{"n_layer": 13, "n_head": 12, "vocab_size": 8192, "norm": "rmsnorm", "norm_place": "pre", "positions": "rope", "rope_fraction": 1.0, "bias": "none", "beta1": 0.9, "weight_decay": 0.14, "schedule": "wsd", "dataset": "wikipedia_en"}
MLP neurons of a small language model. Each row is named by its layer, matrix (down: output weights) and neuron, and shows model dimensions 528-623. Each number is 500 + 50 x the weight over its row's rms, rounded and kept within 0 to 999. Numbers have three digits each.
After each neuron's rows is what it responds to, as a language model described it from the Wikipedia text at the highest values.

L6.down4229:541547518584589404488480506459491477503428467509436483589556460521524540450425549574463517512593522544516480394357486544518651547459490553404493521447475565461503400558582516601448476484572459546518510528487484459522426518583524527439523534469552492572551498552484561469542476433520488444
Digits inside years

L9.down1335:548489550516507536476483540523537547522554542458485625525539411481531486493581547527459560507440530430496584533625496512486554501488476550459495534480523543442442525448493505493397426480536483522432504477481544490566566529509500536501519594509491427537470537514524531484507588470487418475
Delimiter before score

L9.down253:560533485557527397542465457532570561390459459536472539531488424571574487504492420395521473467506464394421526469515500558508524503462507544385467502574490456465474528563535587469513564456542503527536483498487569451524443527648482485444515466581452504476460523505537548579544539442511481514
Space before numbers

L4.down3453:523485514511514460516522426445432493534546479470518536390472468525387506514443552412504486556579473493490516479457534524507468505525431409467469570471476563422495524427494499459391497546491527425563474486444411459547474522510412466464545394480509519466536518413502435525540475463510546476
Given names before surnames

L6.down3336:441497534523529420455486557478525552484555519566483424485494562612583525398410506521484471538587492508498531425497535510491454496477426435525462510627505565508473464508475555486475551551476467441395522499523587491438572498548512549480598598447527477440520560571539476454511490498520557514
Mid-name proper-noun fragments

L6.down2209:453507479463417545455495408494531504627559495582444472479513518578416554548483460557530564555519409393524411477473497525559590540512523389529503507482563591490536570527471520395557446463511500488468494550477460531532573512427503573488461430536433468474488626509591526650473433409576565524
Personal given names

L9.down881:489465567527494420521475550494569496543527470534487445516539620578532520603515401455571458509495408441612440478523533464603536455512525447497447499455530465490471479482457479461537456520525502522560476539477436461564635547513537545488557494465570395467406504553547625523479531520534517445
Title-start tokens

L6.down2232:504425535519554457515510446432476595547459407464509471409464566528574503468491446523526504579636510472492544531502430479459553488525407534426502406580426426530478495437506499495433499545433537477597439468538580547465428518449470490595477526514500448503515531453467545452492566504590508475
Leading digit of numbers

L4.down1722:440579456486478510476524566499549493522473422473472552468549509571488480562484541495483500427521507520535569579477534537486396535456499564539490511451486451462393406542458396499443504485476501425475536469510498571493505448500465441501619440497491465394431545547450496490537482518583506523
Sports team and player words

L9.down3759:494505511366461454520525564525476490534461507590525528489465491660498466504432477421538439505484459470481495503540482514572496508500518542476518584395543432516522451485438452517532494489528479595494474491436545538485485440567559599456463489559463510474421544486455452547420452607521531516
Word-initial fragments

L4.down4415:555475582594536463528476533488470510478444510531443480482501547459471482525478503472528545512476486456499555481565545546430507416455453450590511603460396542447476427521467572524428482400558539436468427489568512478503409490545545476360486457505579534493480515511423439529546485580514464487
Spatial arrangement words

L9.down854:463524557452504489430436443581552511492413444456545544530555489506561566520509522584527481600532480552505493586494450461505477508537441502487467536498478510447414480553551535440447447444544539487483484499469419479552441536470518501459510511565456486588503477494511579518550533446409614467
Architectural description function words

L9.down3251:518453458559429439418516537581494542498457549491402497501595518461519529552474554395612569439405491455553444476538579448492516480415529507511520522455553489485622418464459460502538486411374536522514468529436462516616477479541568538566457421466535464454553454567490525522478557512487535514
Sports event name tokens

L6.down2711:590557438507469508461473530465444458480469497623542370488397487442485481533539509402521514477519424442502488552601574383536464515522505490480516577491451487442490495512423503475486528584454494469412376461522537484512474568425478524474528471494503452552522503525503482570583515482571559486
Verb start after "to"

L4.down2412:504558571528475489516472490369555507489438471567543513469470573548440521457504534505482448538489439511529508496515498549527480494550512473514443516472463514491517534483544538512517431469549483523412459501440501390431541438528533494594537502516494452511531486609420567496535468462463514544
National/International and -ion words

L6.down2165:480493495475570513479437468569474565465412606499520484395365487398548468516527473461471471549499628617534583509462499471446525441438559565438398484551447501469488537458448426499515559514528489521483546489511471494611499491629509521458532453459508448588526552501513613476449499530503531469
Mid-list item boundaries

L6.down40:563478486543588593478463589511487542508472571463557524448422498510450503540530481558502544487445433555497599467490422433529556555519405509573532483601532514426483506555460522505410587506547529610599516549532469489527641520448497475488496627619557474518513518416403525410452477544532524435
End of structured entries

L4.down3838:462464492532549514629499496380486629479469433471485467516546517489543496471516428517397507551561496474539477539490470609528548612548503514424549581542416559453534493431481540496505519477590484437440579473480508578535499429457587480546568522346505507600492443422554460542473514491562481420
Number digits and linking prepositions

L9.down420:496469544395559481442439528522556519494512533439454594566526479460490446398500532514573559548526465487493444437531413469551546455488532465440525628576476443525601478508558440596510579483556484538485519499460523551609441466543469488419468428560450494537536513494493366472552536563460480563
Mid-name fragments and National

L6.down2897:592502440524566509514487455424485486471594504539522600568471468439489517446523502552491509449558552505448467522536455554500531500531513485522418562555506479485480494451426435580445575544482465420484504543509507504504509498547481473532551627561395515527478512499411521497476561587563512584
Event-name start tokens

L4.down3720:468495498503444491367399442489562556440415511528510444416629506533538476543525503560483493484494544464402482505506483308529468465515534492441486449492505416480524438472555581493448469542511541471548551484561550502507614497513421503494580517475558520484540525509524605464505533559452504507
Early title continuation

L4.down4503:488421462526423563420493564492496562508516522539397475462523497601543541523515548469586497475587360551502473522542576516519539556523417434510503504508409451518594557490513503471469515440566529586436538525522586621463550604474541455549492504555492514529586448520531615461472438498459570495
Country names

L9.down372:421458522597481531513457545505494549511585542527431425445557444487453554478494491551460535591517494496442463498562490447470509503455508510453570574404440435463457409458538462526553586652407529478514529516475479538487522585480614469458522447506515554499466501492509576464560489460435508502
Geographic and infobox data

L4.down586:482600604496525470516475509445591469495468468569474534457519537429508493480486556565460508514501520518554540516537434402385464533518453451508439475496389520508419479496534479510458512485578500459614449448651506574513493486583374458457411531432464497513537537583559502515550335451506423478
Leading digit 2

L9.down1737:493493487552563542669529531552533507592404589497388482476505532532443493446489500433485412590557495505557531448562531511499504483542550502433481450510493468544559469432590589561479487479486473501535525492455516604511513476463479558456559561476490500509559557405409459480471511543499435468
Entity names and table cells

L4.down1258:566522496456579547535517518465488424489496549484478422513560484475574535492493494501540466536410567471526465435523487477504505507531493480486475559431454487534536471578542418517635572498464547448473440475478511500503497528506451515505544457496499532498416518498480600477524587607583541405
Decimal numbers in coordinates

L6.down3052:524575538517527521575624581447473488495516452489445523492435464579504521450476556547513440506559529524437496523508588486592483529525457516488532477508463498521428515452424466543462498501423450493504422475484420544555495467533460506625543475475462450479571470457527442599459491471478560479
Count quantity digits

L4.down4427:460449482544576470474477462481490497447517485526440582451442486414517505542402484467564480479574620521557506528522473433398481479428516491528580450563505447497496538514581435452548525494440498604561458540410583496620521469521550454502445457592383546523425407472441530430512399528519526488
Start of a number

L4.down4194:515480478393595373476517502536467430515498536543543517532482544414506537541577468464525584512525524508572501414426457434538463447623464495571562594573510434569507532491472486458535503502461518533641528469566507572528487498482497493460457448495440494523370459537446571453472476486451519527
Table cell separators after names

L6.down234:558546552552450493486506438507356522453568472552493516512533535510492532439415538439563445503540520472501524506531508501495486588499454496519479500544520472419516515500469480465483443588549411460524601524469380498479442584519430480535556519479488549457487555476445495515423448462544521435
Coordinate and number digits

L9.down2545:460505493485500484590543594541425449475527428542520534440525508497431549460590486579508429544506564557498448543427535425440433559520556548419470502568478527532516557413538503522510497650412403488494554530548453557524480629436517589561521439468469435375481538564496534430580533437430462513
Wiki structural boundary tokens

L9.down4299:507522524423519519500503418507453553525490479504585435523522415562531564389405566571501556510507441473541536538569476525469485572460566456555572403445539529496551446502500413546482530477476552435454462575515573384556617500544498552499534543464574445575619499411542535463514484511430528546
Proper-name pieces

L6.down4242:506550473546479464551509515531532562521509463512575464600482512453459497467533508527413559510498484527486459517510552492548503501453423569486520482460499454446522468417442586449396562564438421506424496481550473436502507546515473510490566505461540483453557588477507415593485506474544525475
Article-lead definition words

L9.down1397:497605546528520463520474462554494523531518512514481570448536573481471584463514413484522434519482461546505491517524482464475389519503424524491521428484483466535547416519489442559485546536614415603521568472561440515597590491568586468515482498543574476509472500553572450444556453498480378537
Non-initial number digits

L4.down2249:472466528487517484522427400483507335522474476561586532514476562603520460416430401499462432602522577464607503488539509517492466533591535522482479458581519488566476553493370469499513460511477613477529535521548481518595494433462403527474544462503526602490520439509522497514432496526509487496
Event and place name words

L4.down2583:521440440431580519527574509626529548517513467475433529545517570478479533545532551483485562535563499551411517542553514481440510495441497515519515473438487532549531496473479465544554507513458424494571472552518476522456555602524541570626573608488471485521482482518474511468469490468472524471
Mid-word fragments, headings